Weights of a small GPT-style language model, trained from scratch on English Wikipedia: 8 layers, a variant of Adam for these matrices.
MLP neurons of a small language model. Each row is named by its layer, matrix (up: input weights; down: output weights) and neuron, and shows model dimensions 16-271. Each number is 128 + 24 x the weight over its row's rms, rounded and kept within 0 to 255. Numbers have three digits each.
Before each neuron's rows, "fires after" lists the tokens most often just before its 100 highest values on Wikipedia text that the model never trained on; "fires before" lists the tokens most often just after its 100 highest values on Wikipedia text that the model never trained on.

fires after: " |", " P"
fires before: " |", "ult", "F", "ell"
L3.up594:120095103107106105090099120128174151112100166145161128136141121163125133115122116205129122127109105131138143102154122088168093105170106110142152163130141127100080102154135123105146088154086127151107094095148087131125141135148158164133134163106125086147085105109125129140108157068109114140134055116144115115133110140130110082141131156093135103115129134104100152136108142124099131136120119157140130099119132119106123110116112127152105134130128132137188169124125111125118124127175120177151111120103115139114129140128139100134151171117100138147169151128156155127174131087163091166112134136134113128125126094163118133157125111106111129146112092158110102130120110120150129157152117154126135120139133095088130161146125127110074145147134148141116098111114135112122128137131108
L3.down594:123166116118107104125139129077140099125131144123105100117139185159109146119128131142124129129138101129112140083123126152136107127168122158161111120153120098123130113139118133126129127175125133164098120152156110156090128176133126121161106132139112148155147108143082098106126136186122124150151156080133105163117142108118143112101128143159113099126173094111139122114142156137119097150184098136104145097109110116119115107132100147138132069148159113110089127138174126126103146163152123082128122141125121121147127154146165077135153153171129105111094145160138101094086159119139124125166146153104133102132077112137123140163130104149128137108071123151139114122141120185090115122130143130141108134124145118125125137137110192111111152118151106128128125121104112153137102121203149

fires after: " the", "|", "===", " 195", " early", " late"
fires before: "s", " |", "–", " season", " ===", "."
L3.up122:196131111119121148146117116113121143126111102095089106140084152111155138119145116119099138111164121099144152129143117121119098119118108132108141140128130124114153136180112092101124135140137159077181164174153135128141129156117135155131108104120086131069066153105186112116113148118148172143121146126098137111129156120133112121102117145166147124147142181152135125128173127082165117178101083139162123142115107141137123124116146119109094149102113143165139160128136134121124110178135134147128136126119150096092141081128143130141103133087081129116169075141163120151143146124138138125131153122118118124120127158100131127101140155162120176125098202149148123125101117133081154136119150106102102130118151142137129097131121109172137139184161109111142152109103054121124140118139130
L3.down122:167099145070163113099108151139092155169150091144105122180151105148080123117145126150185135122163146111104110118088127095137125115148144122101117126147160117131105124096137168153162130100112102157116115090102124117124117117142073107134127126130144121103111131141123115130094072108133156146119132146140137099131090151154142097099126125113168131144166142151147172116121132153139118119101169127178114122127158121153130115145102137132186165125107140107165086126139126137122121136143115148126104155140123126137142116124098137072125143120199144113117171092147129105127153136129180123172122154099138142103120118116135089143127087148140121185133131127123119147088102122116089121141127109086128072113133146153119108132165159156097146134084130142158136127072140140128118114150108

fires after: " in", ","
fires before: ".", ",", "\n", " and"
L3.up963:187118123140114129137150140101164163099124118144132110158091060139156168120181162187098136135136132090137112096136159151152131113155110140115137139151086102128127108130128128106117107136092133112133136151145198141097170148105128128141125140125133145117124122107126150143113082132160150147142136143090151130113130129140116151090119161155177107126129139128156107123108155078107094128066135135138066120139107115113154124112154119149130146126136168101156146128107114142110102131140094140117110077144131130062126158139149148115127147136096133127104151170127084168149111144105095142154140111140114140101147167131157142138144097153168143140125080116145092154132129143108123162134108137072165093134146154114122115129119103087125139134121133132117073120089143112136119117148136
L3.down963:124148105141130145127144106130133157141119118129094102115103163140192125118104087121159147135114136097142130183139136136108102168085083093157153112090148127100187102132168121151131114148097113116134162110144145123143123119113134129112114086141115100108116182125101117152151147142110132117114175131117162103193125146122123140115111122077090143150172154130101137096126139123147114127087116086130139146127152125110076093140103105129146122104148111141117126144172096112092137112113118136139139109114100094128139139099155104150145075097123158146103076093189110119140102124177097157099143105122104102114091106127093156088119158157101134094125126129113166136148132117115137102137128156151103142177125119095144125114153149179134135147107160099141161124160165145102122106153134

fires after: " |", " G", " W", "\n", "ld"
fires before: " |", " W", ".", " P", "\n"
L3.up766:126119140163075106127139143141130122127134167149142091142107123117132132143119120131158136131109059136147134122143144128125107115086116125119122163150123122145091122155155094129181110111148113145105113163100148137112163117100152147141127155115137117115121077116150138133135135144110122097137118126160144116134172147128161116106124100136085135165130088120108191194158128145129177139118137102169127094120112111125128157106108169078149131101105123151156111102110102118095108083117130140075142149084124132062134188107125115096102081113138146121130124159153134162122115132143090105164091119135114110144116137118153108136131153090144138119104110130107143147138122127145141117145105120071136173164106104122148129155095134097109100174142175138129148146086131091116110165174082
L3.down766:138108163132101062126115128169149146174089142172155092132130123154138145130115098121164153147087118091125120095137139132144163148132119106126122146124120071092102155140145123116116090135120146132124126134136124165088146125079105142152127118104148105088122070155151108110147113119146096142145087133127163104106085137069098132172114124134066115121151127114120199153089115161146128129148144081139188099099128154148150133102123092086149125136127127102118109124127111154132152124145125140116132101113166144085112151137149096169175141120148122136124104131091124131118111133164105167109145136148130135129083100114119110154125113111150117143114132150142129118115140100087175136157132142179146139130106140107121166103174129164089083123162139119111109111117141140087141170133108

fires after: " |", "A"
fires before: " |", " (", ".", " 4"
L3.up1038:132106102109138128123130100162127105094125099124112137132179127143134121109169147136134106102138121154143154099098128102154114111149134115136094127076117122127106134134155138180136102163089140115120145082169125189120144142109124138126105127143146135149157091097134160135098069096108149089157142124106166104105132136131134088149152103085127133119105108142097154161140180136115153116095132119146134095126139103135114184154083125135135139149115122143134108112098167113096148140095121141117130112112113147134133169088120133113129134108157128130132144074109112153202106143173115133128141094147138139150130118173146110148120149131141148132110068124145104157137127120151098118137156156156140126162149137121126147123128095119058090124072098147120122119087154154110062138108108
L3.down1038:126116119110135129125125112079177106121145112125130086135133164140156125081107157156154136092101120157133158101115117123115115116139091118149119135108101120139133107127123130164134139082108117108159118139067076139140161153133100108173115157141134148144128139103110104164120109084141131117146118097109110090123096156127153136123144124156123118160129116100125146093097110112141105148084107114162121088138116065138155121099133149126111153136115131105134154128129130091099146141187127145126156060085119145143135201173129131124123135174117114154111175169161122121071162144115133128143118171100145162122115076154119132135132134132134122146103071146167095118125131152143108122112135127117147134094157177147115079136120134132169177129133152139157102164123149129155126143166138

fires after: " |", ":", "\n", ";", " and"
fires before: "|", "-", "\n", " the"
L3.up589:114131170230090095135126129125136106156113167120120155118105120143136135113127111143152185125108117148140110144121119083153133135143135135098122159134112119131102097194144084146131080160150126141136078151137204156127159168116112178114119109088112108132110129135179138123113124132125107138138091125147112111133190128135089157121080142129125165104128145155115168133137154121152173129121154135154130120096138117101115130138142093091161136122152115112171145087140134148115133114129124142110112116128124132097101119125132123145136112088110142141149133133161118161161122122162082166113115130148078124135157138154171158116151161096112113119138140107093132123138078106094143193115135132145140137154120083139156142136137109126100099168127104138109122130073109126108096135123090
L3.down589:148139119135133168140126133110141140140129127116140112167141095097139117110119149131101141125152154096124144119139153135109084129097091090176119089137134123134137118138116128132115139132075125129160154163113097136146173131144136114115125139093128121089141130100117104129127111112160112089111088149081111212113174198149148114133127154141106125118114104109129135161137187136095121088104084104130141122138114106140162146131109132123117138096136127137141201115114146074117089115128156105144149130097121112156138077115119106131106149127157107149098104153133157112147171175130117117137118101080198130152157120121100098098143099121099133141155111141163113102087135141129113109157140155176101135111131116147161170150141137138150173107115137076140172104168140137116081140158160

fires after: "\n", " (", "lo"
fires before: "-", "=", "an", "\n", "S", ")"
L3.up1258:122109135124110108079121096118150143130152135127151124147101137119147107103138130172128102123104098071118118102089095134151121151154140104121108156164091124146097117149118138143135136170114132152079120129130128130150142155166098122139121147172084115108136097120142152136114094117104142163142140089116116087132154116121093148138124153144127083126135129169136153099126100123157136150151140116145146105118088145118121131194134125123119146139135133104116118124122109147142091131089157139101097075150112129115116111132166120137139119153099128182126144133112124131134126108161132190122116100166122103152129123144135116123154149158137142109137097073148117135138104136099137162141116194066160114091163131077112153125150043124070092106173126121110141160116133172130109146115132
L3.down1258:127155107149119090137155105124139130124115119113124132143147156129170140101086139119137141127122150095137136132120106133113148131122123111118104102127144135113203108111087118126118166130123115096155165129145106150141148101157115099102096107153131138118137130161118101141129153146125136166132113141132151153125175159121138128163105102172118124084143088097153123129072141108139119123132097123111169128093110097127119066155090111093139119131151113093142134156115121108103137118132088115151144177111102179153134168130142089185175178096109105131136119115131116117142130159156108122156140064077161135120095100176162175147062133127132091130111101136157136172114114124120139155135139082146113125130129157122140142142140149103158147087145138089131154116087174109139114144127148

fires after: " |", "s"
fires before: " |", "|", "|---|---|---|---|", "|---|---|---|---|---|", "|---|---|---|", "|---|---|---|---"
L3.up1067:172096098162120103122108116127108128138095148113157113144155160151113136123115129120120177150111136123143115045151146131136107118157117116112128145160124111139084126151173145112162089099100180125116129092144130145125147146172138154137145143123131148117120105116200123157114161104126131111145126119090086151085121127116123125140138109111120076144160150179118163149142144145085132209115131134174129136107096143136140169144105142100127150096117104156158145136146091099121126104118102162109131110051131128107137119135138133090137117139130135116176114097121149110168121073158089119151158121130127162141076168130155112141119127149123119128137130177111158111120137106119149130130136149133133129148145127110127124156106128097146141170128092123130140113127115111112084103123064
L3.down1067:176124089113117092139123134109102160135082163132156117158111155169087110094131163158087101131152144169129072073116100164146148127165120141139096163094147103127118163118146111110152107170135167153094120093112118099160085159122099111169124091117117106142104153130103114144134111121127142135054140125132117142125101121141131127080174090119121130161133165144122097123120168141132122128124137137117130125091168135140197118114123148158140098141137124132107164110145135101103110148111142121131143130118124096124111118137085070135117137133107103123096105134141141099167134121154139137122123125124151172105137084132112103154119091147148108105114154178111119116138120145127116117131152135139112175084094057143105139173148158094103144139121137133129136172140117157105161096161118

fires after: "-", "–", "\n", " Ireland"
fires before: ":", "–", "19", " career"
L3.up653:175155122106121096157132136153129182123117107122142120140139104121100159120175121099139111114112093114138135111128139129138129113146129138125133128133091117123118114157090143113221129138147151140135070126113119137134124147118092153141129111124134135105127106086153192114109113119155159126148129153145132104121129154068118170067145180119125125110099108105131149129160100115099165110118142127165126083135099085112132162094136124115176159104127122113142124118080100155151119151086159106124088142115154084125109149108144143080174143152120140157157158148125110141126086116126140126140120117117167108127165093091134140076135107133121087158142146093148104120148113104116142123129133123090163128113132128163132114149154091130047130138133127104111164130093111127068124160162120
L3.down653:111129127134138145131137139140119091144129173141143151128179126128153155179131081093164136121098123197156142122136159120127126129116108109136094150129173110115070098104161139115147162139122128093119098137077125093122152119117171141160139099115135119106134146128118167149147147100131153147147178134114144144128142153113089127117156127121122109116161107119171155139116105119152118142083149104107112102136083124093081163144143157095131150139131113140114119111114150165135123150116124107096140138131082147107193086136099138184054129120136149109143101108162128120135137127131123160100132126159085147123089135125115123083148137115116150093135141134116128167147130157116102134108119184092172108112111112130103119111137103118172117131121094133111107142071100105143162085112077

fires after: " ", ".", ")", ";", ");"
fires before: "\n", " "
L3.up862:128117140108089076141151142117134117088125111099141101132100116116151086098131135128178122120154135147098111146074140119109082148130114126137138120112119065124120125105129113129159099152095215108153155105165091139112163120085107132142121123135110134110098148152146151141109138114138150115090148114129141135089165121131087081122104101127096109119141151121122196142164161117137143169127058137195116130123084117165146115138122134125152155119148136116164184117143130120124126146124143170121129117120096088117134106132190121117107113153131132122121107133104126123174082145142129135173126118118132116139108145164164104162179175127111172123131095150114119101157097128122120100131110114129108142123131178145145103133105140167095123145111147127112125128132155159113095152120092
L3.down862:159121189114158118084150145139137101113134186130152130081121130131160151142111119092124163155105127144128110139150125152122144132135154132090110130119147130178109101154095116132091140143118103103170124162142159105127136106115113108125132149093081121100147108115118129109142101137129166104162127158054168094125144103125101176140152126165102132132098133155091114116133127106150073092116115102145114125150088122089141135098108150111091133095118137088106127164128098141099145113121107119094139079157123132115152098133082136119139129120116103095133109093142114131143153115146083136143113135105133115135147192121096141137143146155086107131148138157138182132136110154134140156087145104137175091132120165109129140124158120118148097145150138119136110107120104125153122123134161

fires after: " in", " In", "In"
fires before: ",", ".", " to", " by"
L3.up479:147114104121129122127163104102138101084129130118156125141122080116158096136132128134122161131143164106137136117133175159172086136111089105109146129198141092134096120114117117119154134107107111112148149137100166092098196136079130112130153145112143182066142119152159159119130122125150140138149069094136138118127148113145133128064129121147134159116153109107139124186143167135121132154119099133134104129135159103114122169141156130132163149106152154133170162111146145133132112156135107111111098122092151118066149145163160145118109134126149113103127122163077100128157137135139168135182093093105136131159126110091110150137145137153157111141112112111102125099093109133104134102117131132148181115110113125118127110120139168113089116166153141112106114131093102154129126122134135
L3.down479:135133096126137137141186126144135112150162107116124141167127145153178192132146133136165129188132149146136141157167122156128145130097085133085088109107122123112157120113124197113132157127097149113124161150140102108143142091116133084125127111108105122132139139180096145118143125120159154140125134124129152135124117144131121147106131137123132151132088097140074105122101143127164089106124112128102093102154135110112130156114159106144171104078127137107162108098174183118089111163106078125153138134124165128092143109130166127119129102152143122151127126133160108124179119135114094057116101087088155143113138121143097123056125114106124120124122110140119108158127104111134128086105131125120115110110142126107117107149147087147172148082115116102106119125122102140175151137130116

fires after: "-", "|", "–", " •"
fires before: ":", " |", " votes", " (", " /", " career"
L3.up249:173131136091139105092131126136134134108120139104142097141106157131057165114103120134146169116110117119146117124128101146103145153143082128132154170133116099148088119164149146087155131145131107149125131128128143161139117159133160162140111125118079151075135106092156117120142176136151120131156110085142131123156159127048096082149098128156130125131159100145124158125176114107096163148126132119131156102056143153156132110111103121149177096111099163162135109111149099176115119156117130121116128133114131121065116116124163107126107145145131117151144101136121132124090158106134136138147107114126094084184116149144157106126182150114122145107132158118159137083124101141132135120122119116120108116147137098166121125136133109142130141145123053080124139161099131111109138153111146
L3.down249:152154169099163126138114139106128085104142130093113155140072117138130121152092124092141128122152132172158156141128096130136125145122156157138073132176091140116151131104092158164085143153141101091118105114179104206166079139104116127115072124140147125161120174161134114143094130085090107105110137101125097147129162115121177152138131127115100163122141112182095097101143131118113112109121117101124162135108098134100127151129139104156127121160118153154144115171108126133132126116113103133148147110128125134130100124110145133139132120100103113132155157129065126141136130133138152127163097123126130154116111140111104150121089122138115069139122115135118106138149146131086112091150132137152116085130116138147125137086158168173140138142118114130118114136118088142119155139150118

fires after: " |", "\n", "|", "|---|---|---|---|---|", "|---|---|---|---|"
fires before: "|", " |", "|---|---|---|---|", "|---|---|---|---|---|", "\n"
L3.up843:195125137142125115092100125143136140121113188137144127140126139156123169119115105120137126124104113085136091151158097096179138117125135106116100197162120133137107147142126122107162130168103128172125125164146183150135146166151156171122124105132125101099136114124142089125143174103138115133167134127135121130139150132082125159087134128109107108125134145136134160140138117133085149160131118129145133126094105175082117147110102101109125096079062147162182135109158124121099142111096104147121115157102157108099121127105141067125129122108117151105149090094106153157146151114134131169135125110143105118141118148130138136141151125127115132149124147152103164149171106131130134127110117087163116141157151107128152148139139126158116125155131091122126144137155116140136131158151112
L3.down843:141133147137113137169182106154135113126154133132151122185135073144139111144086115158103104099100167150154148117134122118110064129139156151131116129127121127116160107157139142128098115110131126100156156121126162153133166140123088095124111139135162105133147127110107116133161059132112124153130097158124105151141131136158117117086114159111143115139106168121107117156133121136096139112104097127147141148082147078149106100086145171108119140150160135139126107148118109109088137096168101113148150127084170199103160093136101109164152136152155120128116120118114132104153098155150133089143117122104125108128128106118127095118111148132104163163114174119139113130152125092126110165157148099122132127129096151182115131150126169153145128115132148109144081118143145147137126164159155

fires after: " |", "\n", "."
fires before: "|", "|---|---|---|---", "\n"
L3.up1050:143122140057097101120134162110148129110132081132144110125151129110109143117111132157158146140171116113107100096119157137145099134141086119114128162143151088145108121165178075146146124140109141143099127116143121167105161136152137102130135113129122111085096106129138155098124164128155109147158138144112130129082162113106107062120125139160174135120141116116124171142143137134126143133093106120179128095169138110153179117132110147121148142108121134135141149109131150144090163152087141154128115132065130139142124147151152116128084123126157136096115148132157104133124099166134096142135098110149125159138116115162182135133206161163106138124088089171106111152192113136110130115116124141159125152094154142107101119131153126151113126181118143096090122156104150159131090146132128
L3.down1050:140121144082163121111148157112151127131177114157197137111129121151147140080153150151145111126144121141097143146133152146087118128105098133116132129141131118126170100103147100133106132147142132139150120141136113097120091112120152090128146134126139138120079145136092183106111159152117153139133145123126169134108114098079149138110168133116143140218114120074136143111142170133132120094100137131128117118160107115148122117123123133134156114139148135133091169120102131149126124170082134111089111134127115112091130133119103120170086148124106128145108135161143105127160098176148106138130082151115173115127156131154103121104148101097126094155105174126125119122137132196126120135128123129113158128126145175067103102120123094120137098129116111106114112102122095158147063162107132

fires after: "|", " |"
fires before: " |", ".", "–"
L3.up965:152091154162140097103155133114134157142128187122124096169110147147179129125106046126152122125156151133115205163098144107152090111148101127148106186124153126131112144114104132130142120170147113143179102136130151123146131117146092147134106158106180094114103144111162117119119123114129108132166122139127175147133114107117144121123144104147110133171103166146103162154161187104116089123117123129162104100123096107126111121113171131147083145127092140136114147099146123125143131148102079200101144104099115153087140148121126148106110127083144134128160130094107116154138166112158142133099121152107120135106099130120141126137137147112133124144127144129140156139137104117127132123124128149146158129164112175133117126139124122123100126174143133135083126092100135124081076157135089
L3.down965:178150118091127107139141172138160115111169154113132103099150136129148120144127121140143145128139116118094085126126158148095146165141106118105162156123150106105124132116141117134172140123110163135163136159146129075092141094113125148074131103123124126048117153156109114132106094128128137127137144143102164141093170090141112102108117138112140182155157123102154146140134162180142100105109112156130163179125118113145152126149147155148164149122110135136146100140149108145119161148120135134115133121129167115099103124122118135107135083129158085106098108159104123103143168152167140089149134070039160139130165177139129096105149148152136109155137132121136118123133101130151096088143129124052078099081149113128129095134124146154132109125144119124142100107086142157105097136112150

fires after: " |"
fires before: " |", "|", "|---|---|---|---", "|---|---|---|---|---|", "\n", "|---|---|---|---|"
L3.up10:171132082137102116124117118118129139110151156130161102123130132129090125138112121131116162120161156077134124097163130141142148128144116130118089174139111135152072134153159095150159131154117141145127121080088088127096144146175142129122139114107139127122141092111140143123076148093127073152166155133167153149083103157133134122077127131135148158130178102126119149188133173123130134174136116137162103089140119111119155100114086158148158152118117104164103124148141115113125144136117116171130074182064132117121123116155146095096132127143162148107126146145076160127165125131147118110146126102111102127151142090138180130128162121157137071145104112103114147096098135142154115124122134142143125133093155125121127120134147128141130151163118145120119120106115128103113104113146106
L3.down10:103141109110123141087142151135143137174107159175153117128094160137103140116163109142158101141103164146122133094137137129076132115116102100138144162136145096150144124197168144121158119097145165132122080130103089120147120098112117132160120109148142113116084141136102116124159118190075097090124124115129142113141085122143157129135186119109147107148138099121130112135155102137107106109138128143121127116106134152126182078124094139134155100162158105158101128166142113154120146162098168114107162133121114118094067124117126109124092163149148097150120133154130111130110125118123166132103177121143100095102126134103120124112110124136116099169135156150126112131134113161071131087136155163128138145124109131101128143179137152082094132109110127104138116128142065192108115155143135

fires after: " |", " P"
fires before: " |", "ld"
L3.up95:139145120144123092126071110138124104115095186123153106144113139162098107136143119114121118117069147122119099094141159159130082103155133128160115157097109088143128118154116157153181122099172124152126091132121116128143143145094135180139111145138137099149092065137134128148140141138111084107140065128159108118103104140133133118114132094123101103121102149151119173152117159146092139110143149134154143116130121137076137180136113131129123164077111123132137157102124102117147110148164130126135130133086126140121095177130102111069131134098146149125169134127178120142140148113138142150123112115150093150119118093090139117150135125107140129155139126138081172103105068103112146143154103162128144134149152103147145152132090145098081106128141115122129142162107142101117132143170059
L3.down95:134139115158153132139146139128106140133124102159071138184130134145181156155109143106156144114110121152129094161152090126113097122156145113170163088162145087161142105120133136137103132160123101107163150118100119108150144151131091103126133114106113077111125108121158112105132107124134154099132205162134086087128139096084080135099102146147123151100134159109096186109118163114128127157139167097115163152117154149130126118140160123101134111113129100135157094144147101130084137141113131125106153145129121128130169119118142132174131117126129140148102127092129121127121109130137056160134134148095135132124144162135115149119159112144109140113111108116144136141126121089098108117142110142100088138116146165118181173129125117118168133134153074101140113078120110177157157128128158

fires after: ".", "\n"
fires before: "\n", "-", " The"
L3.up223:159118140169121103116159173099164131103125135111130122113110158138137148117120105127161127136152151111120120165071156109099137139139141115109124154120123096114095135135129127125163119096155163146160128124146126142110164110091130140122116121117128117042120132114134172131122123121148123148154124128119147132163177127112094117132106133143170125130144150153132172107142132123137123131081076179133135133153097098138103107155178151116133142115127141122133187090152119174149154111141094155095137113118139106063121110131170132099099093127107127132104074118178049140146133117182123127132091166109100129151110169137127162111153163133116151116128119151121140095141107127110106173117129170141132123108103116115128081129126097149129154177129164153105111130112143147107079150122097
L3.down223:121088129109133124133108118128180107088175143070148094106146123104121135117090137116147137134159148133112143101139151143132109172098105138119130136113154160136117110120104142179118137133131162113146124140140122147145155063123113113099126131089117105073114129139122128100110109129144100126134106169061158163074144118117116154163110161134142127104112137119107158101144139154133110120135086138147123140147103078134113123127135163134095150111121127112140145134151156153167142129117157156145101131146153112131124090128114134137144124132162099079126095150163137108159173141218127082112096061041146165153156148149118125139115116141106120115126151111129111093112093146114136119148136165131124114126109158113116107121127124119113172086135140140140141137128143133115134141124139

fires after: "."
fires before: "\n", "-"
L3.up132:140091169177110088152130120108140129105124132052114122119103117140141122126145072155125137112145065131107168143119128145102122144143138125173122182124132125130134116112160102097147083133133175148114150137131144143152116126160137111151116118196101053099103137136097130126141167109133156113127131131178151136088208095136115097142100089153136132134138137171142150128104120100160131130122102132194121122111135097124115163133121125076102136145157138196140104118124113128102141157137151135111150106109110081101115117147161099137094131101100116140102133105155109157107123126126111136129129137125138112103122154124144122118145127124146142122130117173140151128121114158112125120131130170144085149125109139132145116123107097138159125102128174117111117106124175143154083102151136
L3.down132:144149112139134138126152116134155103109143129099141125148106129126138122130137094120104100167177077132108128107174167183156121135120107160120129148086184133141109145133137129154131141133076122099128132147143154119143107117111117095127133104143115120107136107113110136110128175112172122118154105146126184134112158159117114134132167168136112145142128095095124139095133124180158111105101141128150092080156102104100148124119096134099131076085128108179128139131109168115151115107097121095132079122101150126141160114096100087121081137138165136076121132098150106188140151136166108114104090112171141123118181145142117121094112123128107136163149163123121098089138098141117135174172160127150113130102140140097144134136128114150122156154125102124165120094122135122123112107131168

fires after: " |", "ft"
fires before: "|", "-", "\n", "|---|---|---|---"
L3.up397:103091109129099134150119167119137131129145099090120104140138115113117111119110111139112145169161127089145185071132158129137124130130132105145096120142100109122121081140155154134149103187135182156111154097159098171114126124142130122104138112128136133114166101149137157127118137115182105122207092157128121142088174109136159101138141125145133143134124128161098171133128145143136129175117090108159095119141073089088140161158105130070158150079103127125135143114118157127077159133090175135148118096063116112135145108120135129104074091133140099095123155119116123133138146106143130108144107095155126130112131152153155129149182094163118092115122088164131100100151096164120139129120135136139130128137174133092105127130136127144139120197124161124123106145133155148142109118137123
L3.down397:121165130081116086138129168118116133083155149125179125146142161135129113063164159132102097186169135156095146126120149120118146123171097124176099125115109134132135144139146098139127120153095196154132123122167089083099118143098140104123138099121120137140094118184129146109114186128107118115117151103112132127145125122132111147079170110119137155167138137119153128181136136152122081156065100113135109139153122116123127114122161089106149146099141124148104172134132155116104136153114100100122110153120158130112116117125137097136097123143086120122116163139158127106189128123126121131123110119124149114117145114153134128132126067174134108127120151100101092112160125214101141107118141138129129148160156114117094095132130133103134124153122130137140119130126073103138102128151107

fires after: " |", " N"
fires before: " |", ":", ".", "–", ",", "A"
L3.up1066:155116160097097118141137115110128132109117129139147145149194107122102086099167165123137095120162145121135160098144154103114097119093124132117111139137170096143075128105168151142192115123077135106089071103129124103075126165097130102120132157120136138122159107090141157145111125093162102123151141086118177120081120134124134094106154138125125152124130106098122159211141142121104150155091112121170124112143124127125127162136102133123156182144110158171145095126132095157136121151099108168168116144089099172127138167117113134115127181122134117126134159145118111134151114121154166120127136107091098143149106119142113113178144173128126114111125101092135112135127140113138096130138115147101137145100119131143100157158127100099100140127124087124095113156111151153119106139140145
L3.down1066:131144100123088129177127169081152168147136126128123098109117177150098096084111143155136128099130118127132141105088142167132114150162121136176140142126141120114151087128155123116161148127110113111115154123122112138152126100112109113134141157118133176125119115190095125132124152127145131126123126091174113106165091145130099099108135152159164113171129103130162162097099117147124101175134113084154164129121103117123167101115099138136140116116137137107116137150138110082134156105158138115133160100087111132177146179136116111128087108143103112116102104139115107134119129126143184125160141138111173106119165120110149144143143131123150090119133139184144141088114145167093134137122116121161071160147170135146096104169141149087133161095069153101172112149120116152115131163143131

fires after: ")", " |", ".", " 0", "ft"
fires before: "-", "|", "\n"
L3.up1112:119112132075114069124096150095147119078143085100106153120152137123146098125114106136147149129151140097109130110138124142172109125128111137108134125139119094146132137131150103130117121139115174144120163112146136193150152155124147143152112126128095108104106125133170146107116106103115130138150122150140143150129206122139092078127122165165133128117161148139118152096131152140141104133123087134154100152141111086145119109136115137123140169086126099144131114140131161141087164112094137163127158103119118201154155138160142119083082137173131091095043143111126094166115099176133094134108144124142135129122120166160189119123180143135148148119127099132120106128154119131093127137112126126122139140116161161111119121118122093150115127155122169100120109140088156145118078149115113
L3.down1112:148086141067163127112164158113126141099169124128190147097142135133155143093148144157129108140158111185092146170100144116116122126151104123147132144133146135128163117128122089139109099156102146140178106097120138119108078150127151130120138111114135132129094119104112193112114158132119162147133119131139150119111115064119131116148172174118150165143129142113148168121109124120129108183095130128117106127147071108120155162123159097136143136087127144129104160116081108136138133120116088151124111137130131081116152119147137112143111114121129143088115183149121106138158122150125140129107083194105146132121126111153119165116153112096103085138132124108115100131147128182130133068113123140134166125121151143089089108124117089129124142129118094126135087082118152151151125135127093

fires after: "-", "–", " Succeeded"
fires before: ":", " –", "–", " by"
L3.up1138:188094135133140107124127127121124138084111139116147145128119083123122155129123101146185151132137152090146129189088083082117118139160138106116130117122126112165097080123123148153144095159130119093192112125146116120187150130104140123159088145153078129096129121093146148147147130119133156164138081126126146096190185113105073163159133100146141097125128149103135129139100111103140139179156107122145122129106139174112098144114115096126142105103079167114116136098150111141117119158135123114123115135128114127107154094108134134144125157101109159157137089121107132150118157113147127112131109112162091147081128127142142139126169141132113113130153177092152076114129069127139119152116114094135158120160146125145112159122133086152132122120116118113114091154113120114090112116136148
L3.down1138:126162147130142141138131144122127109110118159140089121117122141152111145124123141115107122082151120147091126106111103152152146134141118137198092126112138103092131143135140141147113162117124162122157140107116143154113126148113134105157143105129110156173132110110105130109074141118146136096086162130134160160118108139156116076117125095101119125176189110071174136120138134127118092132153139164110117127092094137150160099103122160151076129156098152117142130115117170101140108120112141097126148135143128137127102165138130090104114126121172135145099140146128163129103114132080117081104130128156132110125151083151132145103133098117123089117162135116185120115094171085128131146143101157139126154120148119126109100148104123138102124093143107123126148133110123092155090130184065